Weights of a small GPT-style language model, trained from scratch on English Wikipedia.
Architecture: normalized queries and keys, capped logits.
MLP neurons of a small language model. Each row is named by its layer, matrix (down: output weights) and neuron, and shows model dimensions 128-255. Each number is 500 + 40 x the weight over its row's rms, rounded and kept within 0 to 999. Numbers have three digits each.
A block is one neuron, or neurons of one layer that tend to fire together. Before each block is what it responds to, as a language model described it from the Wikipedia text at the highest values.

Responds to: Proper-name completion tokens
L5.down221:528385471551490497488456495478482511554457477475558557458496454459599461445483512432519439478497529575528431486554522496482485491537462456427457482525453455570590502460479581441516519498512476478469509519450477513479571550547475560508471432457567478565479493509508469472556483407493534498472512500633533593460527467525538498512469477499442445532503555515477513536495551442480423477501

Responds to: Word-initial subword fragments
L4.down23:478585450518433506503475518436500500476549537522544560502473482532482476451496487545444455533478475502501472486465537474520457544460502512486543475454522517472474486408532535494520568541550519446448437575469497452521550507530449518610555514533471481458497538485503533552502452578478510551479495510552450551519570481406482394488532495455489522497586497527521473514522609484510466456488
L4.down24:427528494519548563541564511561446536463563483492446508467467535570488534489505509508504428486550521458536440496466503492515536515451511575441564462509471482566538551413539556528442519558475503516541487588513448474454506411494462506506544467495417481493508498514556486527452455512509501500484459533458544518511600489486574536519457501515419479493442528446492433444465423526533518462559
L4.down52:509487570497504537476427436546524458553447501500587528520503474532452500517489482521457440512529502499440477507495573503546508503502535570495533550441462504539553414559470462510522454496461492465496477508501492441518471524528466453484511583512495447517545498538491543486551445503447540493476556531499472439517524477470518437500440589578521551480557512598447552486485574524479452437518
L4.down72:538494540558499535511521465540510426464533526487499540496420477491529499573454383490498532435426491536523443512524468528471561471540451493489429529470520454498474468447461499549619487502513443554521448479477511507476521491521444482524547484478482436586506406531562536510522568441487503518485453476522420495462460485517478561509506499515441540573470495461530438573506389507448503450525
L4.down76:503499430434513547479521477446514465481514518414493506493456508513437531596576518495522504477523524459491474509527533457498533487472536556446530476518443486492550532492502482496560510578469524524564486514461504506529503444592441468546544548477496487540430526480533494504417418595558444603410469497444450547534497497517502479501503527560542496494479561494515477524481473479492475562520
L4.down126:535497460515477447501452502499531458496511482485567539644534462529462513509435510503489542515473479489497599486526461471523449469449551531430530475479610450592559528508475517527503466482485576494521432549485492448464577543461492468556507517438563530570474504541439508537495482492446524541454514510513485471492552446543496449469544528478482526534573517509518443596424406520518531462473
L4.down326:527519525482564472488505459550502484508547447539509496507546526515487522499587522468550494452495506530465514570499475438489509473409443454505504506499489526429504493543510513496560545548549539423534572494429497511440460497422505575554525489504505447528524488525511426451422445561493467480474510492472519501478582556510540549558489539526510471448534474443528461562486476509454441479445
L4.down339:460519524503488498486442576497557507544450475525508486546541504481565487461495518469502438512466595440558448486578480451535503516555492539507527480495525456492504481534482538463460496519514524499427568535540477479599526481462515457421548448507501596472528504530494494503537480503496420475520591570486510516548490490499439518497540529484506468570519542521443538454569484543475510489492
L4.down376:490559530511486478465482507391514463531486532472516513437550595512538554509489464518562500538480586453464483488518444554498460563547497517527453468481498531433526504471477467471485498462476502535504517603475479502470493477533502422492513537545470477506543461536523484510489533553537554482457505500451567449524501479440538529484475502558572516500508483535512470467458598432547500490497
L4.down482:549454530541522554611533531496458514490481484546467517483470462462574490455505555498486432474524422531504450447521515480538473510498571460476512467480510411471471426523464496469515525486492500437549474515540505470583569518422464468440525499422519451487518491461520591465453488460463538545496463459459458521508508482423527519517520505490460485563489532446516519533432469527528439491451
L4.down622:549488544515489486509511497490504486526542483474456564493516501478540524458511522429535522528465561472498474456562486546482445506492523486456472523584475506483495496533507473469521529515466588460479502460444487463504510483511543557530556554522480510497480478445460546537509517456503510550559576514480514507524583420430543403488530508479438520446417437457558431529541529570548540515450
L4.down667:478506554531556531514489522462456442524465508514511546536525458504508513415457433477577491544455484531465547491578546495485521567536477447503511457481523500540526414538440518483474448489437549526473511509525525529553484489500532545530544449543534496519445489526445527525561532447501573469546489520490487435495484512512544554472449509431534554511588521498555480508501421491524511484524
L4.down728:445485526500577455473477453535558512498481522507517469585493403495498511481484469478506501535460473457557478528513550466532498530433553497469479457511568527539562513518563469443519511463478509539528442631475486518532511463420488520584575529493528483506499493492495513559474465542476535522484540480537401465524522487443581486496539515468496506511506474513439509492437480519489426484418
L4.down768:474509484473463479455441460513487467505515481489498453473509461549504534470501438504474458510498553527484490495465536414544422497461596488584510463506533537493452448589467463583518491490491510554498536496480529484546505480557518483555546486555512532466463531457528538511527444510508528523453528601531464442509610552479467485506471510449535474476455467400530439486527489535471468516484
L4.down772:434630473462411490498494534479465500486431477469518485584544467520434577490576522488505501504509500485478500429529426515477549506511510528490455462473458494486548469496406448469514492493520514477521556549514480573532505502484506474569475481462472418497457495526526518489440533424546479497501541511499501395487483548537609558591471549510498486460493479422541414547452435538577475525523
L4.down869:521505509502521567482473434479491496520483505558488494548526414514564433510544562471489482479481450516475518558522478497547528552505523599506484532516462435521452470585519442485582584564455469414545437446523516512577539503496540505534456502494526512490556483537423405447509512546536521541519517517527520482485494530456485527475483533440546585508532448502403456514491541459524564497512

Responds to: Word-initial fragment tokens
L3.down38:476521509534497491475440506508497480512472530469472474440537561549501435484532371521588569490440528342515479442477514483515503469482586530508556456520468499516536441544516558521548478444449483446533497440474470513540507511487491538487535466472535487483482500538412540543522508436514515452514467503491513502486487417473509475540488546502474495521560556476489570512491514535497512517505
L3.down510:536440544537508587546464541500527503502491435484492526538427499416462464486516492515599482456449579494495526514569560507512557412481521441459479592518488494480522532554513579530531480579507499490518432447511489423460444484497483564489496542469509490560544477474497493512500416517512522460436444470503539471498485463523503479479535488483433423540543460531517501455523573495590443450471
L3.down581:528438496471509488563498504515571406582564461529540489553539473459516469492554411495520513451514461479492514495476405494485471612465489467487501478510577482489517489486435432482541486577560472516493545550496531516524553484445504513544537468507577556534589551546478455444453490551527459486543499442521488490588484523471517446508417508465427507436505449492496509545471540489527536492537
L3.down592:562461457491450506491436571476443582535520481573525550476510523464503544516554401524490514472482550516469480484541518555487461450491498524500544479543421461487392566538543489537582512554512463389507570482481499478525494552456493496449488448521538481438540500464482449512458488511563491455526488513464538546467500494486450467514536482462583516435511511489525500444466513481508482481483

Responds to: Last word of names
L4.down73:430500494495444527463562497546552456434502406520515488502510529451493483545561569516503446481485508483532463463494446556449510449469552517603518480482414449503421550482500572589570528485438522532444478463502560424530494460501508561530510524520500526518480465472484513481508477469471483454513554564510551493500460420560471507380524501582540422493512507485595444529498554538528483549474
L4.down79:536503465423527496455528460470500559467471510553464482399438503484436496540533503483434479579513500520497516526491547445520496525546595457478534515503539510575463525476534465508477483468516567439526457505556535505563462468483467485564575441497437518495446465486518528475523507534525462530469523536456537566535552455440485543539559554460470534522534488435525511441535468536462526406488
L4.down80:520445448483472490523512524475512524515490495503447473421515514591573563489489525616580439531559487524481426482555491469502461462477384453444500445509468562484505505586509568526513462527451525513442505594395514485540547565563532472476536409512482502477533500495504492470453494544488541471513564491533506488529566500434470526493427521509491467509449484461529477479483513441565478496510
L4.down156:501534513514495448565473529503526452543554464537480488497539524486484494453522552442499481453493482522422462452479441553472562474489433474457491492486488527557479598527570511527527546499500512598516479502484521476560572453438524461490524396451533518495460543463462426507471512495448481556456476519534507475507572580489471479596468495554516509432482478539483496550539479506462446484491
L4.down315:491578497454469497498467508526589461547531482575494493537550572508502519510488449499559550514503466430506477439502472532532498543529494512501550546485422481470524470511513497502443561487473487485561441503466539462505472489456534496466528543509490440475524497503492620491475467500472469506520552543560491584503508463525516444588587529412440579547487480446534464452431579499562489583547
L4.down410:511513477557598503429448504468505568488530507490463521457528493520546494521487595520525421544516527490473459540528509497499501429515549489444484455527499561544534545479488532528454493538495534530453444508564483487440495490521503467488460469479595521519611466468466414534465478543529478500512545485579545490470485400445472533455458451499500516476458588468476497524510491489439546545538
L4.down416:494484505482566523479471529526542516529534566451448508464471519548483454453480473508401506448462502536461560572535489520530518426413475434552472496456521569502475562495384523504540576472542483466562507522485555532501448448537495458518549522504532439523476455481560460508522428551528489490515579525568548548478402565529532433503476523487513553395480475482334494483475460526553510483475
L4.down456:537510531484506541519455484513545581550491520499490565489520507459491478507489432475529381509519545478552492470513512480539481451456468533427536513478482504436525514527490512491428497505463486475496426569450457508491496530471546482502550561535495550536569489530540499476377469435470500536421502499516540509484441545519476462490551449444504514535484490613439541511519581568566510500449
L4.down476:484527481482466494514523453467405445511507456586497468544552428436480570420446426524520491512446545536494468488468445471478540568481497455530500525516455521489515430512475496495561539477464472511500442457513559489551465540547533451517432506603491486477508535472511651491539556414556504450547522558531592459499513538572595458463485506540484442468488495492494523452532509483507482442496
L4.down649:507435481489443534518530542515498510605484508550487493431493431480489527479472470552520517489462500528504491563552496555539597419487416455536502461487524490452519479480516462539521515448454475504566438500501509509498449497533499522538555494500421506486497475508534473448549446458533478530521468510587491517470498532516539537451532459466421573502440403479492506509551560478527442564521
L4.down714:420502533525394551505431512486501467525506542564538484478469502544508502451513499491511506508547584541415458465477509473487539575427467510458488490396432538485518503504579504496515504489465469487425502453509563528528523459482535501502484467511469575512509486519505490496462536530475479511517428584448515489473519518536495555507464432504577494599447489481525486503452524497451430476442
L4.down737:503516499467555487568521488500548526446509534516488475501580554442518538560557442420565439457495486412572476527482492525531459470472446510430517523502506523546462517487490499517455493493454456526445464456478524458458486460480540538521459581472580495554519479478557542455529518495499520506534445500533549434514484425517441581520489446539479461528459456437491464502463560469414477503480
L4.down789:544522430418560511500517489490477525527444492543430489474566509526483533509513477499511458564589567493514503520497505495488515568497496555390448513599472523471549554472510461464429466505459520509510491448572522449573453577516516457459525495522502491469471542496522562460502556439535511456548539517543525458521560408477546540489473462413497486518454506442495507563506534493502551471432
L4.down802:475445427460488529482498451536510469516561524572517478453483484439483501520497548415527454493526468541526434483484543433458489527507552447505415517514479510562540550513511557497566508515410544565497467510488462504463554506484467485539516459474586496442434471460520486616526519474481503475496403502512524455516546462527511520413470460529496393502455542492531446529587525536530499438588
L4.down906:489462507510535399469596482514547440503538522594490450549548522504457529531473461461546532522476458536462492535476483438463499504456534467547535527510491543573508540438505474507517498529476529509545402474531492514549535460467467579541484473527528518519388481506483521527470511435459474508464542544495479490575517528530477474484502479603503488482505513514539377515553495452525520474487
L4.down935:477572510476476441495481498517528487501528523526545516494516535494515584475482512467497473526561477491541457494512488527519503510530524501462511491498480539513504504439499495544510517468467506552520534461502533511451507466461477490515494437517462507449601522523510509503478530552443449565487485604534490487441491434555502505464509478504566428567453551491536457518486560487380506452506

Responds to: Preposition "in"
L3.down769:545620492549531548553504510467526459485506507482508489536569501475501419527522558499491555431507453472582521470490457578487490468508431474432477499437516481536577570540536513490475499450528440560522530518495477523514481472559502506500505416465525539488612436549552460478459388529505477482408440461528551506410553563435480553547481531500491499577459506460453541544519483494483477485462
L3.down772:477544487521616585470453486511500453503436473516495583489554502460492515535489424495543452501434484489464458508549476561471463510445528522487537526460473466484566433492407547444505433447491527467466459497494540559506438524519492504527496496517517508550569562524452441455533565519540551424497500493463487524463465512502464434527560518488548544443517515498515552507513524519531441491471
L3.down936:554598550462486487505558518484479469464527440556516534462566478485473351485515601505478538490462531430461472422516446561520532497495437521499499485493544567539459503544486498428534512472481512523520394468533454486512474455466502489483512540493499555524543536497544492489525537491549502522519459509445475394513464516572458461531454528558476475610468589502498412506569512581500485547531
L3.down1003:468515550481503498511458468494478556501523514506532567476548496475571501592516489561472479452453521482528443433485507499521537447444484511512476512536500448480432412500494504442493520473458533468489565495419504455508415496518488504474568568570486461554592525555494516486505463483501598439537532517436538480522467507559493522514513539547500510564470521487506554485479501537532400514560

Responds to: Word-initial fragments
L5.down426:496521538455569452493537441501525488483455408471530422542537462464521569491471482492517404539521415466541514496539486446506534520512497505517520541534505623571505432509468463502498512502523497499522500490521553493400457500434533498454439467510557460547456502463510497528472478454483633502446513539486596489537481522531487460529543550420439462463543486475511472477470481500552535503542

Responds to: Preposition "in"
L4.down61:492538478478420511519496539547465486511464465549489463494514507444504517526494570519544476502448537495472475450461467531519519516507567483474530481502465455471461513510480512425527446389468501545477491480448445473508515529505506446470466494541522494502560560496447462563445492506523552519564495459512470503562511594554400537515534471538511479485490517558457496534585513474523502546476
L4.down111:417512536466430546516508525583509491491436483477478523500503507448480441513521474532496540492451572492470485445489509535441552574448575507432522511523480439531505531501468426487518482596473501542427456461439419471578503524491544446551481472485507483471516452485503512487525513486501483474479539488500524469474506432546536530468514503497440484504529464516544435510556540534501481552531
L4.down145:524491538477572431490444451418525542482498507541429514555463464471458529477468513521516511455516452476525441433483448555509537426490487497459483463466439508472465463547463468442518522500533509449470544444469527560574498479456524472548527496488483436565490498430547491482552518470499478471518560520442477452497499538493498453539519492536542483427530422459447478435509481551531512525498
L4.down202:539550513470567522500381461514551468592463448502469524499440490484531510406486452490575440518501459475437510527562488485445502499495546516407568499543458478539493499489489503534482469542477534490452483548456529496533496554542470461565485485522523373536537531481519494511510483527488463530473446525522514526509492489460514457476541460546458467539592536509513554556480476500506398515497
L4.down293:509542531489430487515481527545503540484526444559509530487516521478518501466498540538484460492484456472504510499528487517491600541527564464492471558473541491574460416528425516529510520516488481511473454463537431492547513531506555447514507530478524490536564444450530451539559447427534514512506525514514499546404486494433505475570462455562497494540507466560443520508519465520466562520534
L4.down301:493488443569528440450535574539514507484452502497547518511524519519469587576434498443540540475421458485517555533499493522496489532504552482566571555518512483570492508469515542464485424462585507526576503550547448549497535563520529569451414471548504530508508461507479534534557577553479432444462523510568517497509522506507482426460497468544548486460514451547517492502480464435467468494486
L4.down354:445490517455469528526446535504453424526450499521488428504492521525512486469559456481540571438526436470489566456468374515527547474523473468495478539466457511465495540593544449501542507494458483473448524454457475522490510524503464453384478565530478465522472538541494541533452450527564493463513540502522594504439488513462518489498511512504524484507529452441479458480507427519444433508603
L4.down393:504521478504505501476485552575510540506500537451587547408532449505531454508559494479563533589508491500487559522421393574469492488505505472506565523535566474515459461501401466457520488501482479540510533598488491529483556477515500520549511498488469475477525579488508499482524494536496496465529485523502457529514526483517529454556524446511481420579491518559434574463454490465470470531469
L4.down450:503525477573466504493422436452456500542452514527532466491513484510467484525519571522464424519552465393571527489436411565530513493528491480474482516392564522419506537529457465502568544493566498523477482507468472508435536474558541546481477526490530489424473529503490521500515447550489553491451525483482505525528457487559545543462518452448488369547527544495541555548516513435516459508505
L4.down553:531450594489511478500409498600477467497443519545504460584537420484496506497513448508469488510494559496433503534511550539475546489573523436485503528524503542547509538435514444456478531558369535531533544437478498540526494446550485457517498509452556487488500490456515471437448445483491542474500512507475450418483438451509476482456506508581557513512540451499494533524496479525438526494490
L4.down731:541424535457555530506483533550505428451487466500505509542461520468514437576489492493475426516503516440447457522536488541514510535542537546472465469541490461517538553526429500502513528552455475552439547490457430555494534443480460548428482490543524558425489429472465467492528491519491467494503473449551530469559445507495514570498503514498478468478496569469564528607440485468476496467516
L4.down821:576479520527455549524479465544466516489476468450524480477522507500508404568472428517507581532481550502482470487473473547574496509462583555429511465497517504419495483466509480455494486493465466445435543467473446494529517446500542525500518525517493488537545425595477543482462497439562505479502544440413501560558473544538560551537517485481428529424512483468467611585471510485478496518545
L4.down838:500462555526532509543495456468506535531541479526532431512475497440474548447518522553452458454548506550497457517524513516476489527470539532465546454505507565524538482531535517478431464496437533539482504464500542489504521453508424548500469489530531459534614510526476454567459520465425453526479476522452489424558502477539521477487557531560494465459519508478504539599530472476439570493548
L4.down874:450495535475527473506473422484503490499459504451515502550474444532486525526519407490537526508456441552475467548466547468423514543499481451479556511536519508500429472535485428527529525459475588509521485507494489467489511530494437480544545454578542495534545501525401560382462429538498521419504492475492549437440466590521534490495461517581520510490473514431543509463456482483557437507565
L4.down886:575498505487487409491381507552476512443475475480507510578486530501575570464463397552551495487479461476453490475454464559578559461475516537447509511526497534502509503465504515459473489495517491476492546493523534489517451528409503560499523533538533539466486464513433444494497513475533501522491577534462460545537466601494546504572465549444462508450545489497478468443437479447542550451490
L4.down995:405526505529500438454482459531458475559475542480489450416581505494512446521443539527516528480462485539517609464578512490509441515563478506516490533464509501508488510457485462507450494504479547562501510485542530512543476506578526519421518536589501462493517508514476613478487488605517500480431495527505548510475547550471532515427498515490399475560557522548427501438430572459546465514524